Weights of a small GPT-style language model, trained from scratch on English Wikipedia.
Architecture: rotary positions, untied embeddings.
Training: a variant of Adam for these matrices, 1222M tokens, 5043 steps.
MLP neurons of a small language model. Each row is named by its layer, matrix (gate and up: input weights) and neuron, and shows model dimensions 544-639. Each number is 500 + 25 x the weight over its row's rms, rounded and kept within 0 to 999. Numbers have three digits each. A neuron's up and down rows have the sign that makes its largest values positive.
After each neuron's rows, "fires on" lists the tokens most often at its 100 highest values on Wikipedia text that the model never trained on.

L2.gate574:535513537528540517529523510487519482477517490503478476508514524492463514466506514479510495499554501489516493450520455492483526495462519532477530476489490525527523486518487513497481494522529543503548490515509470471494465534498485532511487476502478491522496454465503522457519486557500509507
L2.up574:473480468531480508528502517515464501496496520533478484474515544486525436514500488515521500499522443475515495484458506502518523547506509477504493545497464522553533507500482483531466565529516522518478516555514485476592501451514500499561494517484516521514474554474474492494529499516499517511
fires on: ";", ",", " for", " to"

L2.gate1670:496501526476476521508525499514499508490534528491537481514451503482474501511498486515486502528508513500490493458520518513523531542501535505495499478503453498486505504490529488478523497502486492507438548530476527556476513526508504489498515474502512484496480496501503527492485549473483540499
L2.up1670:459450521487478540474510499509492509485529523489525525518469498500497517473508539506501518523447506495492455531483538456519494518502496495481480537533517521429476469539519540479502480508481491555546494492482488505510527524489538523488497507514533525489529515516516538425511549481493559499
fires on: " two", " three", " one", " four"

L2.gate463:399454475496462492520518475487521483473508519494511514500464528575477481510479497507472534501505519493492519507428492512489491561506523467517453511491483536513500471515469545505459491501524498492533469487558478476499521526482477459496490497496481488509511504468452458513492441520483490511
L2.up463:483453469510489489467489515470453460448526526485458512500496488567471495528496462485475502499489519487511532520467492484469478523508503553463464530520496498538480444486460483531475518469508531509455480487519469497519506539497483541488487549505541511506517523442495471482551488466431462522
fires on: " and", ":", "'s", "s"

L2.gate1209:520479512454478477487521500430561504532485496502513452494513492508482519483520531490481507537528472485512495536475471524445520461541492508528459460488516503495553486509522530442490483488481531507556525518516502506479503455434502447516523451529491501523508510526485528527477506482490511500
L2.up1209:535495511518513528517507550509484507508485446523539541469504508487507506518497496449487522536481496521513472476494515514512515517494493494447542489450476540482529497521519481507477538510514516529496496524493505456529563494466482471478519476513521544485488469497488525526503509501456485507
fires on: "n", "p", "f", "ur", "ik", "upt"

L2.gate897:480465472505493498481506525497501505513485471499520523493486486585508557511479532490471492474486499488519457553489497471535454479490492511488491562530535501506460506484500490484561471488531496468588502539492509474516477491537494501499505497444488421526532506518491476480502482493517518472
L2.up897:518476439484511479487510540465519493541474483480497503435504501498489479494521494522550504514480506477510495576470516490483476522524502461533459479479539531544506507515536507470537518477486524466516458506562506475462497515541476484460533503499526488492530542513451492485441515491512543459
fires on: "\n ", " but", "\n   ", "—"

L2.gate947:521523519516504514514551546495479515474497521471506508452492497500482549555493458469493537503542482493499490507512477522502520492498534516485504480507519528498481491523485496483509497499495515512460446463504501543536469453499489483479514482488447557511480523469518510502507490528518510522
L2.up947:525501495524509492502495512498520474454506515534457518483534468485484522494515460472529500484516478513494451518481468496486480524499561505489488526521540547489486510531483509483491491496495506527505466455471489520492483444505488504487490518486497560509524527466472490511490480541469542514
fires on: "ib", "ow", "j", "yl", "less", "ur"

L2.gate1395:479495518473510502483472482520477492492506544470496460505558456465498550495495476530508488507527538499490546478538502518500522516503510553490504445527455453530490518487511481472539533478495548493486531494503511533477506520497507501487491538515511495521493497491506515456512526524451523473
L2.up1395:496479530517503514453480463511506505494501520520497502464531471486499517461523449524530495484509495491500495447505487489508516485488494482478486444497473497506492498570502457493499542504474494518477532497484498507488519539513527529533504526478500472512454547520487482483493556491444506547
fires on: "u", "ă", "en", " La", "r", " Second"

L2.gate1142:526476486482521521490485494499486488527460503538502514567481531502493546513447510493476460555480528474500497552489475544468495495503500503510528537483536493449461524489513503524534512499526530548473469474493491521499519528504548508523524559510513525500532506484501505531476496516508453506
L2.up1142:503481532546494495471487462490519465519450530537457510512496500476505537493524553493488485518499504535492500534501402487491458501546504501520527525512540502435505525503523485493470524483507498534508492506478504534504534503512530536515545544482501472516541498495479467518505468499488480522
fires on: "H", " M", " K", "eng", " its", "ō"

L2.gate882:512475484514490435464541461522489493471512477533506493496524488494506492501517414493503523478532514509499476512466506546461458495491524509459538460519521515493479506514481486523462529483492533533461456523487448489481498478516505510503496506545514540512510468544500483452521477501499515528
L2.up882:501501485487497481507493485525517507489513471480502500470515497477557508511498478519487506518506495555444498507494545516508491509491472492495505487501518537494520454498493472564499499480512461524494517510531495521438452477503514482533506507531488514488459496590500535467526490512520565490
fires on: "er", ",", " States,", "ing", " South", " University,"

L2.gate441:513485512473532583515513465515471460452516506490488510514503496456507467519497498488486509543502455459505497533530547480462500456537489520487500490497490483468512498480485518524431487524479501502485512436472523517495465510479458499508449533507499446453465482515515502478483505500518492539
L2.up441:523487536514479491500513447477477458474509474483477515472527507426500492457511441484543480490485488503500514492522520497488549464492500491492513501507501521471494519519484504505463549468493512475492530458494467513466509454497466510471460500495476480505481484495475483434455477531494519520
fires on: "a", "one", "ist", "ad", "man", "aja"

L2.gate91:489487519461509500461454516492492450509511502485517508498516454509509500482513509524521561510483505489461524548548544511492508540496545447521484479477496485513521533514491500474509530527508511496513495517510531499439499484486468493505484485482438437547482484506471462481470508532485498454
L2.up91:552493510485568506482522510512484469497474506517507488449495494499473497494471501507514507468541532543503577475490485500487523519488508473480524468520519538493521540535483498494501489515503471497515500532473523498463447494519514525509503508536493463542474511530528477461484515513502515491
fires on: " that", " which"

L2.gate1681:498493485485513483502500520514503504510527520544509492504542487535493503499506454460510526545531528500469507519506478469474507516495546518539485539489510473519533487504511519474474505490512491517512492551487509500468498460524477462448475507541478509505517483512521534453489524566512523498
L2.up1681:527494511509508500516514489500435510491527460482488501508525549512500511473477504522551521497503475532520517535507505482513477500514521416492508498494526462501466520493465528511499491483451504501482506491525494515478488483493480502430474511528511483518492466557493519496487530544503533510
fires on: ",", ";"

L2.gate1211:497476471469476549504489494496506547549485501508493495477520550517455523504523484493509420523499503478468499488463521526481519529499520467511533568511509531458509549539497499499458495490511504493500459525500472466543473462527520457507532497488474499481477506482505521547540535496492510521
L2.up1211:505512514525497506488486489499499512533490487496502473486480517439468497471494504494514487506523504496520506449445504535489521477531486509489540509484500503459528515531501473499463492474506505477497468510514460483553489483492525474497536504456467483547506508482493490545540516490486526536
fires on: "in", " En", " Nan", " Long", " Cultural"

L2.gate372:498478462460475533478500504469522469532523483505514463465503508466517512466510454488526499507527550480473575486523543527461502540484539513500506507470499521522506505516497492472521530516484493497501503526478497486426513514515508467531482532515477485527469535508487507500500493485522495466
L2.up372:525503513515517519536499518480513490538460531573504466491514467553502512512479502503537452471519497479497464500480493517492514522517505520435480506538515581497416524499498511519493474521529495487501504517530523531524530482477462518499493468423496526500557527521513575525439460502468496487
fires on: "'s", "ist", "ec", "ers'"

L2.gate1297:465500526462505480451495497514495479504491506528515491478486474501508523500501476490466471515498501518485537508498502485498455455496491499517520476530489553510504517494522505509517490448466504491518483455456501540513516521500488511557486522521507538515446474493504484522496497483472511491
L2.up1297:494513502535512439509471470480496464478476485511497488447532475482501478441529539479497523492538488495476534482458498504481480517502497474508532495497516521496543522480512510516479511500466545507527458495478472495506529507495495480500522498554478532548514510497441499482493516507460574524
fires on: " and", "k", " I", " B", "an", " later"

L2.gate369:477507505480491471509492519506475482502495522501538507521499496521505478540519546474518491492532480490487503536509471474497474479483471477562530547511476536514531496468545516504507464466537511485467512456465494517540479517460492454492514493473486501504505491470483469504486484468512490487
L2.up369:495505499486475508493524487495531507512479519567536479518524560487557507522522496488531507448449497515522509494492511533507472526495526526526525502508532520464503498434503516514516497478484549481484488480503518515490506495494542478485526537498489496524499496499495504497510490505496497474
fires on: " and"

L2.gate1041:520477513513491503556512456509474524511489485486524500504521496459476515504464488533505490491495519499489476489529478483515514490494499504501498497476491493528490501492478431520471533526481488544494475505538492529485496518526503484536455524465469531538532523493434519488477528521476498480
L2.up1041:525467505523508473505491471512522477529462472507464533497542483463508484502490477524532486464474506500479499493545452479497520494509527482487517520481501499495491474524467476488457529509505482468486438519499469521466521500536506509530485519446523502592512494458464496513490507545474525516
fires on: "is", "el", "as", "in", "oc"

L2.gate137:467564525489472557507516473495489484525508525539524518501498484492510518499497504511475513504453458494493537492518487468482485493465497473503511510522482510513486482506518513509512514488538533485484533515485504493510478551492495514485475483529448504535503493498495502479471540494561486465
L2.up137:503536519457530495484476494512512530478467522537553537473523484465512490497509515499493549486440458497497522473518486431501520504472520502526520519509519486512485512522494515526506561501515504510499517467527485505511503504532483494491485503484472496521462512513486488471483494515514499494
fires on: "o", "e", "io", "u", "a", "ato"

L2.gate255:504535481499510509483480475520493456502513503521506533518485479471487503453572526488439503494498465484458492483517472473473514514519503472507483499482523463524502577521513495488536517501471509530537528488491548496485517458439449515479512490494457449530546454505455527515474528511475518500
L2.up255:474514508517490500505509501495499573500469495487492499500515522497470479545488494516503531509493458485488496481507455518498465476515525517501466535554467490516481509493557487556534520523483513525482575512510517455512495546475477507465513460522506513464521499487495500511514509502520491494
fires on: "ed", " Y", "y", "aw", "ing"

L2.gate543:535523523522517510480525518488476500502526505499504489542491512473504529477489517494509472495520508455500494506487585492530528490453504469527522465503464501480504482482491496515538494498494491491532504456482498489485546585535443526486503467495501504505445445505496472467479504494497535474
L2.up543:490527546497530534503476491531498509499470490535515515504526503530516493551530555481523479510510505508513533508520523479528521480481467497486547524501491488510526488453519454516453447530537490485515520511494519459422482487510528504482555520491504526518493486510510501499578488486497436496
fires on: " The", " which", "-", "as", "es"

L2.gate1079:524493509538484486507478502455505495497463496501502512494496486497482502483508481479521505449489542515490466480530506529468495512508513497487499513509507545471525520489481495501474467547538520500534508555449456532507462482513496503547494486494524507490466485481471504477513487545484487534
L2.up1079:488457484502510454475480513522458524523488508456465505503495489462475507546510535487521498531537523499480485452571503481476564453464515497495483479539475469508487510480474506521505502493505471467536474498541523482497492504487471516466497482484495431508523505548503509549482457480506519476
fires on: " -", " time", " buried", " Sad", " working", " live"